config.yaml
num_key_value_heads: 1
head_dim: 64
hidden_act: "swiglu"
norm: "rmsnorm"
norm_place: "pre"
positions: "rope"
rope_fraction: 0.75
init_std_qkv: 0.0289
init_std_down: 0.0
beta1: 0.9
beta2: 0.99
decay_fraction: 1.0
final_lr_fraction: 0.02
max_steps: 7906
dataset: "wikipedia_en"
MLP neurons of a small language model. Each row is named by its layer, matrix (gate and up: input weights) and neuron, and shows model dimensions 32-287. Each number is 128 + 32 x the weight over its row's rms, rounded and kept within 0 to 255. Numbers have three digits each. A neuron's up and down rows have the sign that makes its largest values positive.
After each neuron's rows, "fires on" lists the tokens most often at its 100 highest values on Wikipedia text that the model never trained on.

L2.gate202:110121091127131138147154140142124097098187102176153123116064133127146133142138121085134153203119138062116109168135093106154128081085133118137094083159109138094134133188112169148089096138109123138113150121102125133146103136121151124139148104102108171126152099124070134139107170122075087108085123110147129173202130191173180124064122139086102133099189121093128168177108170209122131152110089163139155133124139114180115143090123086084091167058134111064141165110114168156127148126077198153130125122112148124090092137148134111082106205126094092151155117097171103168119075130074160145083000140153143128127157117112127169104111181156144191132111111109135166095124108101109140167114081092143163130116123121116159137116123071147129141132099100126109091167144077108137120106100147
L2.up202:122092168087104174152099116107128139137096108131144083071141153116121107155091129138131157067143085147142161168168186129141179132133067114143121060111112141124138126115112084122157187152181124114101145139150145125197144110150088116132160140139177159112138109155149161155129131190098129089144172120154138193110123145149130142155060153132096109131137174154100111154083163122086134116111074158097151136156146140154143132145167195137130091130167158083125107158128118158117105132099204180124183158149095134097122152170167135152106106106123088156143138115044089156140081129141175185099160163041166124124222140106134136141125160140113112142090110074126149112135110155132157176174111102139160204066168134100177195131163098126129178134091136136155176187096147136160154144212159
fires on: " began", " planned", " started", " announced", " launched", " continued"

L16.gate1176:150097159099073123132129153140185162138141085127087060135098136097111134120134123160097131118164158110113093113120113103145172131136163122101201140139088166100108205131104135094053039101137089103103112108101102129120075105103153196133099171158123186083167172118127164087139064141138116186119082131108089149106117140122050119131173109143139180095167086165119176122111112126134141072107141160127126113105163161060039138098129133160109140145173102124069097165132149188084163114137125117118152101135183150155111069142101114079119126158128106115103104170171098152060110107109138119088161123153126031108131111132123107133067083123179117179164174121137097119079104220140114177161083145188124150098143085153113110138120124112093081112165165097127094119127127128108076099090181
L16.up1176:110172142164111159164054085135126112169138120048143124116129154104145088100161141102136045144118071143149119062152120101142128145124135120090187092142124134150078149144111051193069139107114151104145101028117128126105106079165085154146146149148123153102130162101101144152094115145087094038064147128134111097132136113123159102107126143161136133133088113137144055112057089150059187101172113057092150184109048132134098114138154117107149141127123081156128121120166148120125173147172174146079083131162112123159152168125151137092134149118184082134116141076135122110197110175167128143142053123118120113144116154167169115130109097092144099137153088104195105128130171131152096148179076084108108116177092149153162130125131126169165151158127158150126100143122086187162108165131144
fires on: " |", "|", " the", " a", " hold"

L2.gate677:142145096111123117058137141144130125056117147101173124152101133160132098145151165213217090154124117076088136106114004137122097139154141136122142129159057129142163165132119117109152051100141152118131080217184157133100133061134132130124130128057042132127095109147135132143123063168155170166230151111119121131159113082163139133118070095123123122024095076136069086164147138164132101151147114113136139103140142080160116105122160166122149141125139115135161102146140122069055164139214160149118188143149131070119141116126122128166152184156143145125114123196107112139123168109147150121112129112128180132125119102166069142151150120113116106166162134170113121128134162125210133147144134135174141157079126143120085146114102095141118075109177123094114137109138101065134142093139124
L2.up677:145111135136119115120101136123154106108128152149168147101196164122141084178176145151160145138130102018176100115127072178128041149106186155098115109148105115155014145107173109140140085105109102129121119068164186130150131145136154182129135152120128085138112196110136106127125160145140116115072104140109138120121117217108136152111140157175118111124112152147087102109171137082128135085125132126204109120068128148140121143117128117133055069128125107110120106143114103148149089065128089112140089118164108107156141117091131124152080197155087123134131094179127153050122127122119184069095134117115157136118125146105139131131125118122167112083181127099117092125151143126119143162093136126136112106030118134132120135138218113146111123183111117156091142139092122144137119063121148
fires on: " known", "ric", " found", " resulted", " sit", "atch"

L16.gate415:169131086084112129067192137124179169142124153093130115132111158127092206096097113145132113148124069146161150110141071144067141178131096130071135164125135144141139213091159126114143079129151149172155160211111083105152129131123111127092100145146126149116065121102062108182088167119078100141124142152069163173108146074148153194121178184114160113068109165089121088129117145184127164104140096122165093135110129106087153166128088135121141097182187162114102086132145181199129168102141101145142175126086162147125157105125117117069090133175084096054138109129101143184147077123086131147063159149165117085152099117155144147123068082130099115142099173144141084085077082180100104135125105112155122061186096127130151130101128142105171102103126205105148125070154133075120146058181095
L16.up415:120101119130138185108147104145129065134101115090121118136141122170081124146119147128121135131164163090168115092074141159144184109124151089170133099120175122075136123136060112155154128137092124133163171150126131133159124097086114134139133163060166159220156134109100179123104142136106132152141121109135190169173186164160029121152122101135158144105138106091071101135128169195102136086067139125212168126188128128155061064167146128135163122150072094155107105118183151100098142163108143137133141126155163157117121139129102123104107172168136068205059116117097187131078139172132137090119158153132139163133084049040181118160141135121111148092114097061150136127061129150147095120109088150111170099137060149153132043095096178111114147149120112140172113062114112101131155130122166
fires on: "-", " of", " the", "at", "–"

L16.gate1557:136084106086126084144144172130214129147161138162113161179127136135124124131144073055135149133145125202177122082117068155091188206190089151166165131126096186104135140088129126065119136136126122136115097131150083131094111141109142147136131108092123106147176098129150139163078216133135134147140127146172081097189173084124130140069167150173134175100185175113170168182075200091157078139109129148118104110113152060098124108111104104108140092097109085086125152129117152121126157120108112198131130139151142142139130194163123114079113123163143136158140192128075064114086118191021139118118120165162144107119128059092113115154124083101136138135116109114119098118085148125118096086062087097120180156107134096139144155116145145174144153145177156137152104100155114089079089154168173
L16.up1557:137155153142171135195148116125149099129160127135100089163127088101137130104125043162166096125172093154096113077140142153131084122155167099183064119128115193177173126123131112072110084097197118159167165134114094057137139105097135138108116032103098094137132119134128148151168130109132138136095157144164147099117088162076112130108111146140121108190160142101159129187195171017120144159110121129154158115093179129100120111117129129134144065192071118077106100125192115142134140128090147095163126136191094173155102126137112107103104071166111174108128092104129088120146129156157139102082237164119142123135134135125130110095135111091244184129144122141094185136124101128180133131142140098129152093134141106182144136141113131066121124109108162130049118116121125140144146058104123
fires on: "ak", "-", "t", " k", "Sh", " t"

L16.gate25:144151143130131151151076116207175125081190131082136158155181151145134173120137126135097162092119108133133105059112111134182175143108131153113134139154191093090113166147096128121121084140083133117142178140137144132074089122106187130129106102134132121106114147107165098099163152152069158111176132192128166162080111120114149163116146105097205147140150117150123092169161093133119089114147123108101135176225133076136132149144140141141146144096134206143118149127106107124079095149117109166178120142143118157122162156114154116086124079163119139109137105144130111089072113139153131119114158202133122132189156115187186158077039084126104083103133050140096121110114067151118121102109169139120068051167144170162136128114115185140124083143159128134188125072092151083148104149095115
L16.up25:123131128116140162126150107146146047114117077139112155097164110126089128112143134154147147118120145122119123156137121125117121197130126053129152137124098108138146164106088154155136098192139201154111175094151088148210072146091173122157194097049092173126161126111118134125147193120091166111155175096039186070149163168111144126139138158193159114157103164101158130192129166152133136120111164096088109103166132131124101113119109113155143146117156114095133144120084135126124147152110095102105107180177120125073114125145124103090044130101142131127102143094147092127122103146112131131094158186191138135107169147109173136114137066149129207157179129119113119132130142133188179119131126047117127110124090134087166177162116135123164133248142111162068103093131094144165076121140127
fires on: "-", " Albums", " s", " 1980", "R", " "

L16.gate917:143182090106078125094135099167191082090103120120101185161121203114105153117160125094128086145139124130186129080134133126165158097096086169090177115176068147109076153104115100086166114105141114117116108179075149135108085128091107182125082131220154198114156149078146117181130153134030077077140136097146104103121126173144181089069140176137139093132122177178160126170058132116135173137069131155124122086132118148124098114131090121178122074140106122197107145168161137141114093141151147188145168153092090166138112143192111139129117118188057082121125080144165130146148127118109166111143080124111126153150122163195162112142091061111139117152140161103131165091102062132104140125079122118065145115096141115133083153078124130150093095112143113146098095104075161156138072117088138
L16.up917:179064103123147125150155048139115139160134176115138101134146130090161154133174125127115134125137097138146133097151112195161149113161176150121125131191172163132140136161118165029177146142105123157104111125152111113109077146104142110159122121126124141070138130115169140122127120115115124125073092095106081170109166100142103160145130114114144105098142161100154119140138175136145106086119137114205111120139155094104170073121189096102187154142128138108118166120168103117129097120074114126157130149062095144091137095139126134093137148212100205146158092089176115181135157163155114110142149087135075138133141112150139096165113070184139096213112196132077119110083105137092128145195139103083169153094164109110089034093034181089166112104165111083190132120174078082072102117139167
fires on: " a", " d", " |", " D", " his"

L15.gate522:163113131103145143127145155162109103031197124113115185171133185066129086213181075174140165171139110132130148128160094134141154147125059159145171065136146134179177127115150106118154095156122109106102141175054129150104140118072139147131153151117165100195112143105142114148102121137119150149102152173104088158108162104112147110146145159125068110080184179162157119097151163069170131131064128145108113135112171135078058141099095103186120110174119135068118138126142140155156102125075107180123099090106137095115166103131121100141108086142152081096183141122086127125117165119090126155144160123126165140057182077130096140084072154121110087167127116137143139103149043136143122101164088073167145101141115119122107124158126126153130097119132143124098088130067106155115106068166178
L15.up522:053121152168106162184116099107109113091184125115106127117072184146120113167091155176096119103165117076099174131125118164136129199119116153134179171116151125154145151134207163158133086156106154055143075199077133150100102114113129110129173158114126088132124164146177122133071125136121112116092147170121113156112147047115134158215134152191104149143166151103121100079168149119116124169107098080106154067171128168172091133115102109163113140180146152130120089085158080134151071146134127135163134109178112079128169131099136146139093079156151117174147178141102153159079164082082098114148122161114198152140166137113122089130128156195147067147087181165132097193185047165180117093135155051123167117113172116122072157166117108107142090127142094173093095115115197123092111057122134
fires on: " |", ")", " of", "."

L6.gate1571:098182067122196089092136166146157143166175064132108127150143133088127126152123134165110082162143130091128152122142170155176171154078106100149069155172158135129185112154107130087151126152142150154100175112103132144183204108106124130110109090149111114168157083110082119121092172099086111099120097108145169102113213091098119162177130107105093124134131151173157102115167085131146124137159190082128159093088121149211176095208089134179172161203154158117155114175112116123126096136082136161096078097106118185140116206114128100129086130104121058130088158139100124127134152159187113120148145146160059086097118094194181127197115159077129095130160120118150137128099101093124110140112117110124086087115125124160152127109090118136139131186113113099168130122117114126103075137130121
L6.up1571:119146107134171110162122089135187086112115119169178174131098120168130136136133127142152039136097136118091081105118105130136144094184175115164141156117035142136058081092165132134077128213154100201155138148181172103138132111139039171090143187102127159188063122113124193109169166157072088078156159099131164116093119135109175078150160139106125185139113129072042139070136115171135136120080137126053183121166157183103109148132084115123105100152126113111152127130110118153181110182065123132130137151158152104145177107119103162100096110179075124103121118145131105129105177143094167108095095144080068099188157112123090131167145124105162165119123122118150097135121128114140117137127088126122136086119156105140089120173106123095159116117113064170103174120135162142143056101123163
fires on: "e", "ist", "ide", ".", "et"

L6.gate452:099087143066082160091138102136141145126127086087125121185116118114232116120170122160089165167091142109119112142162171128183134056104164117157096118135130135119120119179116136149115120073160111141162110151132161150089106179104145030149067121109122109117135104199168127116150154171136185097074109161125120103096160151108203146088177123134108148104156149188073106116116132147175164078081108107137113149182136153114121142101123109132104104081154085081146151110078098050090150085085159149169094158163090106129144141162121138161114148173146188082190128109078065107067102126108118119067109120109150136173142158136113188162120160163086111158116139148128131132124158106200127135058144137172167070080154150114152132127145169155098164129143104154103078139090103146146109137123144
L6.up452:077158106157058072147205130114151098093157128123135115137141117122098151131028113114144125148119082170167150177181133216135170124092123117140201107167090169147165109155135129149128122197105087164106154120129123110105070160165099124094130111079109123096164164194182075117154133111091108122110112126134095127117107100149166117125177141138153170105156147166154086137087152152174137095205093136130168110148091132070069193083132130082149138147140080160099113131116109114125087067114189173165158119192084165159153125105156183131103105096122145131167116161141079103140101141087141141103100095091135113130112147061095150157129075145060104147109175157140102150086129119203123126102124114125122139127147110116155191117155143108135101175102130132109108163116106132146086132067136
fires on: "-", " as", "'", "e", "–", "sky"

L2.gate1586:090130091109145116159136163117101145101092141136171078152080105129164119107119097090149078140113095149110105152124148140138174114098147115132149103137035118158118114131136109104097162107145128107179125113107151121167124109155126117089151120112087162160133100153132117170119088092129163150094150108239098141179179125174122107112130151128138098078151145172163131145118153109198127140167144061167104134214183108073132093220117130122126143148125115055118096147132111107110138086064255132121176086163086126152105126112139119139113152151144147130119146149099127141131125147093107099113151129110099132110157126136079108109125130175180152103127110112055190064107129129170166135093171080166108156129114112116172178103163141159131167147120110153127111086110095087146143166069134
L2.up1586:133125151062078099108128128137112095128148143142123147098044107150127071137130142121158095126127137122173096120168097085072099156152091147122143097116134141147107136102153121132063182150106122147131147137148168127190133126112073160124130143067130192116076127143136111163105143144127154155194151131170134092149120148166105149149148142128123215097080104193121155126171153164072182120141129189120209100095092216170119152106144175099122104142135153169117152130137061150145057130157147148117158148100106107113110158147159149123141186195152135171107157135141105112112197124162155115138097200132137131124128166095181168157129168125087094161105117026142159152102118118125147166101100122141110140191168096118097113116144115118090161112112184143100151119152186096120144094093139
fires on: " moved", " important", " significant", " gained", " deep", " given"

L16.gate1420:143113114180144123137144125142213151098107131140127193091098142084146145171179153143111078134137127176111086123113076175084146183150075127186094135107103106150137141102121098105182100163112070164157182163126140190124130122145214187081182128087124165184153094149113128127075168152137119136145128155142167081156150151100107090128162115196084080109117215118126146116110138148112093131106215116074066130151137165099105133158116072120130129155107169157120113142135123102144080145125096107130155102127083137153197149089095086111120094166122115119123176133081150119141142107108175134109112161138134065131168114112110116111076145039148158182169108098100142159110064134121099111120100132131109112145075128223127102180076162133183112137127178082158153127151207131079151093101114
L16.up1420:101098147111105127182153189127126140131123169141136133079125141116156177106097129088126089107130099064133171194131110156082128165139125156126168202075175142099152104129112173170169119141078082081113087100122131110095115203095157145151148087105191146170133125165120165115163126136153111138139118215113133227106127107152111193147135105071095111131066087172111153177136130160106167156126141116107094126111200141127172148122173105164172116065157153151129163156151120111134124129105134098146098096123124159108109076131107113148099130170139147170093197123107118143137186103145096098180160106183146113067124144124117111142094141121120113184155166125140110078166095159164097130082105094158121099158142134161129099116081187093105095155112133115154163146145094106121159014164095
fires on: ".", " |", "at", "T"

L15.gate446:155140129137097141167159137167182105115175125195138134146098134101110179110210114170159121120076147189114103086135116179143135138162109134056164103129129147118107142138174135128120077164156156197106177154133114116101086140124139078104132112074121145099108130177112140125147128153145144110143090090085170136149147104112198089139111151128134127183148129125148164161147197102186198067089081097151133192149133121051138074158121178133131144140106150100141139107114119100157131096139203119146120142167106118122174138150115164113128126183147046080164147118123147098118159152113157097106137186140134116135163108137147118130083137138230067077127181143146105142088088167165168142063169139184155078106111131199156110083086116105160095132165121122144112105129137091119123086113128
L15.up446:173176141083141133127152109141149072064143133107090103115102101128126138053108090143196138123152158175132106217157121128099112156128185155139160148168142121080182119119189134054064110118110163135095139079085128135187109145129111123135140101117145122137221116137100073105136076149063176079124140209100163114150110101093089153158131148172112136154126078102091186152080136102102103113092111132173135102132151099119089098118143030141125093113063143108177108146171124158131114112178163125158168106104112135086118081076100045127167102169116153197109140124162142124073122128155129113173132139094121122168134161073140120143155105118111178133082124155137102165113155168112149146154118127121096127121138088167131127129078147122155196116157166165081095107118103159121193105126186
fires on: "–", "-", " s", " se", " re", " 56"

L15.gate1130:142124129094124066149111132169120104050069052131114125105167152138140081150185101122184135125162175178127149184145129137145163112156151102157124094104163167110153193177174114108191084076104142121115106100049147152089090213083179137148100141169150138137141088108122103137164153116102097090132153191111134107096131098133130133109170129142133102172139138090142122100148101121130104078124146160111166180106135074123154144081088084180111112112077146103089171115176115100114106146124123167153126116173116192170087058110098110159168121104092172101156140120125091120120139071144125138154134079140188140100118149207188187096074179084086122129144064139053190089115113179151140162181122112157081081127173139164174142096079148112120088154102119133159099099125094160142132144109087
L15.up1130:151154132021157183132115155145114109113138165109121139052140138113084095160121155088134086112135131040095109140110104147118167139104133114138129131114197106083127144146162166148130135126130104107129113181228159154136163121106127086141109099149144063188073089195201084093140075177107115106106097137139171164122101139173044085125096127137154098153123141142153162105079104123133093118159110197161122090083126141093107124146142137099095127106139163115120060170052134158112167116164151099122121167103130181148099102131103078140120111162107115183126139109117085082140165176116157099111133109100167104066161173132125162137120164132094150145122113116108111108112113162137152120087165138152119181125118098100162156139090107162141176146120194074125104144088122126100137051114115
fires on: " of", " |", " 0", "==", ")", " 1"

L2.gate394:120127142145119137160175125121108129088125088165102143158108141133133132149107101129119137122130113064094051125113061177126128126091119123206114136130165107152105098122155136099074125145113179122122038178090139127165121173151147119142157129140123229133112101153136140125121138105126152117131106130114136175115104170098134146135126119228143104144109115143138091113131144151153117116141118115092154144122089123117125164136105149162098051135147069108127120125118074010128124208024107155133193169126085109102133144123115151173076083123162146128124124088109145121140104116107129161109138127135210117132102124111208122133108184132168114136086157071134107118140109133136114145094136126076105130079145106125139128135133140144132148073120120017135124136119148095128072134151114
L2.up394:086129155119124135106160132138094140096063150112179097100143107150131113135122120104202102165132145144121152119099124002125151127150121139121132149136164135136094119121159136035118255123131148124130143158076095141186131045103126145128097125170124152133178102138131150124129186106116215114173114172153145123147158097143121161140142139139128124117118024140109135089143127157119120183125127124080075092101104112114127106100131135149157058116126150139119140112126132087142119124172111119133084102146174130167110149104116144142132037135135131131136154113120123181127050154128160102129139121139089124127122163136118128111146090149092166103112109149096165051124150145156143159140136114049141125192123125124094101137112129119127095181122150108120097128116121129138074081131122
fires on: " well", "ood", "===", "ran", " Has", " gold"

L6.gate74:151095173131087140090145118163142168072097065136184073136088118087177123101130150099158142131094066116133098169108223159127107124101169129152122078153110153110176133133144136140088111101173196092137078196076115152091106169113145098138171147122118114139137114137133144123179166104176112129122129152148138163128110151092151152138162107071082143172185091126127137103124163105138141121142121072076078165096074175151137119131149167101107107080161158152131125116106159084155121087159126097115143147204093093095130142150138078171148162148117144175127127059149057122131110084108139102094225106159124114161171144151164099128106167095141115152207118078120188106122133163206095139102195119139115119091152091131132146121132080166104141160073122155107061122143112116082122085109151
L6.up74:139125169138056072139167189131164114193100103154127128123094117116057108115061124161099124100111131107169128173188128173109193130119115119167106168130088147157132158180109101174041104142091140119107150192079110115163144107108082132122132112085119177193132115070163123078126124164109098126055152163107156132139116136120114197117123117153163118150142117179108153107158101134167122115213116090147114120201138133107102166105168169102134141170157086168148111147178135108143167094099105134150108147108129158114144124186168144131161156124146141129076076125098158155151128155136136133026170143110077101146123153102145123141095085138108101118122182139127123112168160122192102208052123105131122129117113162137177147099152139106144131113115076139091161193071127099140108165124117
fires on: "-", "^{", "e", " and"

L6.gate1063:119081124079082132156085139164185159082124118170175091137104137032126128098142117115168129145090108117133101180116163129185185147090159106143145116053146185145167134121111113115172085114114118139096120189176104161128077137109136112119129161108140121158123124163112156122126199131105140129152159148191150159168189158142167108151129184119089114157208197090116076102071102138181138131104151136103129129131185153142147143152152092154103127121102113108080182165159104102149046067100054133135101093155103079109175154144047102162117130215175131039069117101136125107131080156115148126131093105133116109122094155106108087156118147115133138162173105124110173110076160183157120155073099115163165120083104157152092156087186104164112121166137166106089150118155205111104131172125127
L6.up1063:139127140108151122163099084133160136074117088181156135229153143118123083114101109116131130101136067167181091111079167166122162096147144115115103151123123152140096138136167123119135117077062089134106111137187065150170132118148099161098103142120174085175076118179107131153074141121144094113130142151107108069117164141123150100162104147147087069110172196152151098067163041154167126130187106139190185128176135079098109134148144137127095090184121129108078141148179070137156105089064100071140104153179105090169113125075124153187141143157156081116102081146094101100084121171090115115133139090143154155116135180135048126096120146136125132205146149103129149128140118140186117130102101092160114104051170111107155171120127144090117096131182203079129145163127115139100174119168097
fires on: " and", " to", " then", "-", "–", " now"

L2.gate19:052129161084126143155135127129139117091162080142121092130069091105160133200171114087119113135159119069104147102131115144093114120066138095141163135132099166176073169123101151172094143099176134098139135122114127100118148061090095168087165067163109139145140180123151142145089068093138120136124153125175173147194128130129162102141154146151123121135127163151106118134137168104113120094135118101166162134091187111077110092143206102139106077099123137086085086185132116185138165075116110160074136127079156101126115150135149104160167147151195094115164140155073121149114115115050155107115043154129110100109127122107116097129103135148158184120071125118140143080155096178189111157111083052103147168075069069126172157150099124152154123144130078154068178134087135112082103153153205
L2.up19:072107194113065114097129144114119130096184110148139088155120065113175160224143114069193092092149149158158146129107127123170138080101176103109149138062139133092083138122077134178111127109151170128152159097159140153110091105150124133091159143071137101126170128111136156162105115131121165094105159186195122171147134124161126148108142176088084125114135117148149153125118163125161097080134092156171122132109115133151131075103109113078110087077102139125106111088123137153112047102156133163134130138138139102121099136151145137157121077166244116162117145161126145150166154143124156148139036185196159143207182081194119141136134144113118156137078150102114140112122190137132131194064157120117112111060103128130145219128160088072117140126163066097104135129122174083128110156121151
fires on: " received", " different", " followed", " gained", " significant"

L15.gate69:156051095140074087141125119158162119129158167118104078118163105090125159165173155132106132101107119108143127152123097155163116155107163133130206135123082095142137151154094147144152112100141145159114150118073116104114095145099180136132138102167140166118163150084121148124149131119093139154169165114122155149123157116201077108146173086100141141145078118160140110160053110081132215141085104155177096107054118192097125148142186188093167171117077112102108157170156186116132115107117136150113085087083149146124114143121103102182129083099070133103079127134152115121128153101105168180135088095086106106073099106120126117182104136097165145115162130136107096117104099128084072161091026100129107080171058074122137107142101121141092128134124151127144084117107139176168137135082120
L15.up69:145071156163096145147133127118136177118225072118129109123120073127132177139134154148134150174128136154157154133113095189131117124097148131104106097144089117161116139114131187111150162141147185143130097098140138155114033124124121162159112173145115093183127106155088078109119082176159085129088106156105158095102101082136133110149095139145188135106150094118165095153132118126187145134120089160087182146106171163117162058085110141156138127136071096115127121129215107151126118149055120125117149048149116117180116127086165092117147066157129106118063153162153117154097072088146124123133121123114106128161142107151168212157135115131107095121075124101138143135099177113147121144154108188065122189048125125129126126144112143084144138027167133151144060156135074119119120187155120
fires on: " as", " the", " a", " it", " his", " him"

L16.gate381:128037044085102140158144077155160114129157160124126122133135170130186073169125127145147173128122057178147125099106157195172193177172102096127143051146089173173149147100123090163122109140216136160070105109165156173077097091150128167108105127102135097136118102115108158112141170133077084148158147108114097158157110139106123086052122135149138120130152215090192106181122135149150118152088087168098122120146090094063116106124161108137126104174125110125142111163145185189075100155141147141139144135127085126120154154138100130118133120145167165121180114100211134126145173133065178147165146197171103123144098151132085162191111128074147142144134147116152172110109168157123109118162120168109166102111121105104127083085130168081090101140161155121208118159136087153112129186128163
L16.up381:114114087158072112131092135131128111136219101083106158118158113109142115135121191182140055089105154117159131163102135137079152140099126133108117139115125135141096142204088133082085121116160117103138081160114090156114082154133048137116097118124139125123090086168127129140130136152120160075197079120168074095149172175081142079099170176119137131112105141071200131125167100059158150153117129165113170132151104118144097119093104051100084089120172068122117087095093120154124231160183101114112111112091194186143198123156120086073107154178084099173150169120155133111140144167091130139130156100143133210116146132163121124126112087171132174188136123081139092142109127139113165108164127116093141149098093119134133140155080143115129115113101192112161119128135137144108107115109188
fires on: "-", " as", "k", "ak", " provide", "r"

L6.gate22:125116130138138086091116050142153163099092160103123084179137098137140140165095175147123103134142110106181098160171143216165119126104118137083129165147105134123166112142094109140118103127142095168105148089184082179112158118104136098158050165132128157118099111173121104087116122149111113130151099125103103136180111077112066004160106098065132170110145118148154104091113112117156095097137141133125168134124122124098130124149040105159051159121153087098122082153128129157162162147125123118148163095128117175156124084111061119166191106130061104153119127100126114109093126152127127085130192140073075129113110114152081128123121129094159090092192167095108082148154143146124126142107136155112120092136060108173140119122078117139078110157150137069172119105159065154067121098178120
L6.up22:140171086202135157142168145100132099127162134143098165142095084135074127148131161095141064095160107099133127109131152142137143113152094129129194165186136198143150124088120093130077114139140113151133158089099114110195130097154119181065144174173153137106127118144141111098116082167097106101093133147146194132155139140105090113086090152082129105159095122044167108144055116146131118142136123087111147095158161199095136074082106111110149136128149157092091146110200119165102089070111133134157101098123080101121147121122126117098089122093099086134103140137137160161171164090098112111141126137153040133183139141051147075129139171110119143122094185155158135139110183130127089078139123171184178094181111125163104125047176113099166118148108093142091138131130150139074067130082139
fires on: "ed", "e", "-", " we", " defeated", "ist"

L6.gate639:098118130125114109105156076128135124060096093154129133087131127152165090175120144124133219115125106128083110160126127137117121147092099142043117166117069127151081154123186089147070130094176159144107114109189108129128083132124091138135067084120150195170164138119155170153134162163132136173139149152160165193112191181131186214124094131091090150094091189079159230115131115119059113125142140099141119124118069150157135094186104143129133123131151093107104128121079151140144080208125112128147143158170093142111106145127099136132168106136116111146123080121117113157118125133146150178117137094105118122162192147120148173086135126130099145137144114055104094048193104137147108158142119113183181126089115119102180140136107069129156123162136152143112157163118162168053135129188182
L6.up639:131197104186125171148179197116112172117088129114151159136135190173087087100116121118139148127107096144094164159177141171161172148168195141143054138089111111101111135139170089152124112081208180145061197163138090161111097120144097108112088163127147088130114105169163109175099092100131107090116184106181143131162167134078179142081065086137110099120087124145145160127096140118175117136109100203079097132101090163160124143117130102166137038126146156167127122142102176146102076127137109181122091132147118122093111126061103107121147097078116072147159112119153102240109126086145142102151157123100120147132135158149061173105130134192122126110123112098106109134093189117130135159129191180147133155161150175090155155142081084192148155165120084161111193147164206117160149109149151
fires on: " began", " started", " present", " celebr"

L15.gate789:112116125146106136175098072182119173083140092183140098086070169069088147152179123187113088123184101075126118082138124178086106158173124139151178082114135132185137134147116145129223125080126131085143142169126172180048131146095136134067125109087118095137151095174134187118101087159084062085167150200124112149139148097167119131147148146144089125165158171155187158151115136139128165178122155111105112088098181112048138152107134143166092100117173131103089157177213099166109063075125172132141103119160095134120168110123064137099163076118132143097101168110142102149185112099108131124147067126188159104135161153102142152121115133047156135149149146121121121097113048157117096158150130133137151123131134108165132146172131088176149100107190118114165143159113131155088131091174160
L15.up789:161085110119165160109116139111139108161105150087107108118074145134171074132170150141111096106113100163148087095099102129107122083207168112148085125129210106098159114133114109154108142156105126117087167120142112151080216167162115098163106123110177101143102136109074109160172101126124159160141090103110170164145157153158173188141142111142134098135161134162089132178148118151161115135131096159166103184119143117103121157183209155099137138131134133179171102087172097124178154138091153127165146163109124140087165078165119118132041155118130154152168080104143131150077107157146143106203107104093177108107100183128145122127142152201127161095113168174084118166112141083131129134172146129121070106158079181124099031150088113132108145130126146141107082169107095121151167147164099
fires on: " |", " ft", " L", "at", "l", "et"

L15.gate1195:145192132058108088162142086110129168108062076131123120051151142113180154095110084174127143140128127121166158192113093137077085169089150115137190078155112147144113174098144136141101075051124117164104162119127106137118143124137130115093097076126142159098161163104203162126173147111134073144166182156096172153129192050156142105158144143184133180163101148165135109180074165125106123178094168150106113114105106074095152146144123158122150104125150130137082154177185089135128160127131113152154218113079128171157154164128131121144133100116129111116116170141084126169090163139132117118139104145153112075126156095195182154155111121136174111092125142163078164102075090186091100157071068139165123109170168122173077100093113159147131101105092125133112158142128113161108185121103183
L15.up1195:164130125082155166170121126131105164132125153104116089122148114126199063096170123067147121153127128086114122128085092145158134137178118108156158131057140156168162134090125083191089141101154172115144126151145165146134100112122117105160129171173166141124140150154166055119138085160120165174079126099140105172148194163096085128130132131174125091165130123114134154148137118118156101113117134151189165152158151051140115113144104161218138107060120182091160129126172101133131186131173135131113166108143119099153170152139108171112141107122077088178128088137138129126183082203124137155139168145130123111069116195119149181153142166142092083110128034080119077126157172109130089160185113120135117189154141102099149161075188158095159125117107060154047118199114163151146133143176205
fires on: ";", " |", ":", " of"

L16.gate588:073163118090149063099154085144140161136143147142139060167081117094119135186131127161146119180105110167133108150080152147128083147091071128163113064146108172139183157081141111096113065115141106111118155147114113143125078169131152063138056157146139149202147159119112150106093061096136146139138134153096110126132053138155129089105156092123140142136111130115140126170138134091142093197155111096145121125061180149107098124135075125149139108090119122111120124167209134149056175155109160099130079093171114066149180099171129142127128095110140129096144143119160071121090113140083153120096154135117095137099198122148074099102068137065142129154154099119134149104160163173166026120205070136113131142060104086122117164146148184093111123161205103128108077112059138170156096139088152
L16.up588:046167157108161089138102162114090129146136144114140182111152144145106101099160114048103144103153109076164144118091179110114149127062056159141179165104114135138184097100126102141058122123103118099134179174106119100123099145062031092145172128097128145124134181134155126116113131135121133144105075126202139109098172141141087164171149130110104113128073132116139116074133125131165162132120139073089102086160091107180088145148123111116166119107110174159120113161108149115099085162126157160127137050155154100167109147170112139162140148146196169138105159122085113149104158144127098090097145097109149099122133162137176103126117151125157062117147054131194111168184114147157100123050186067114101204117125168108128192138102139195133095097111108134159134174097146141136118111128126
fires on: " |", "-", ")", ":", "|"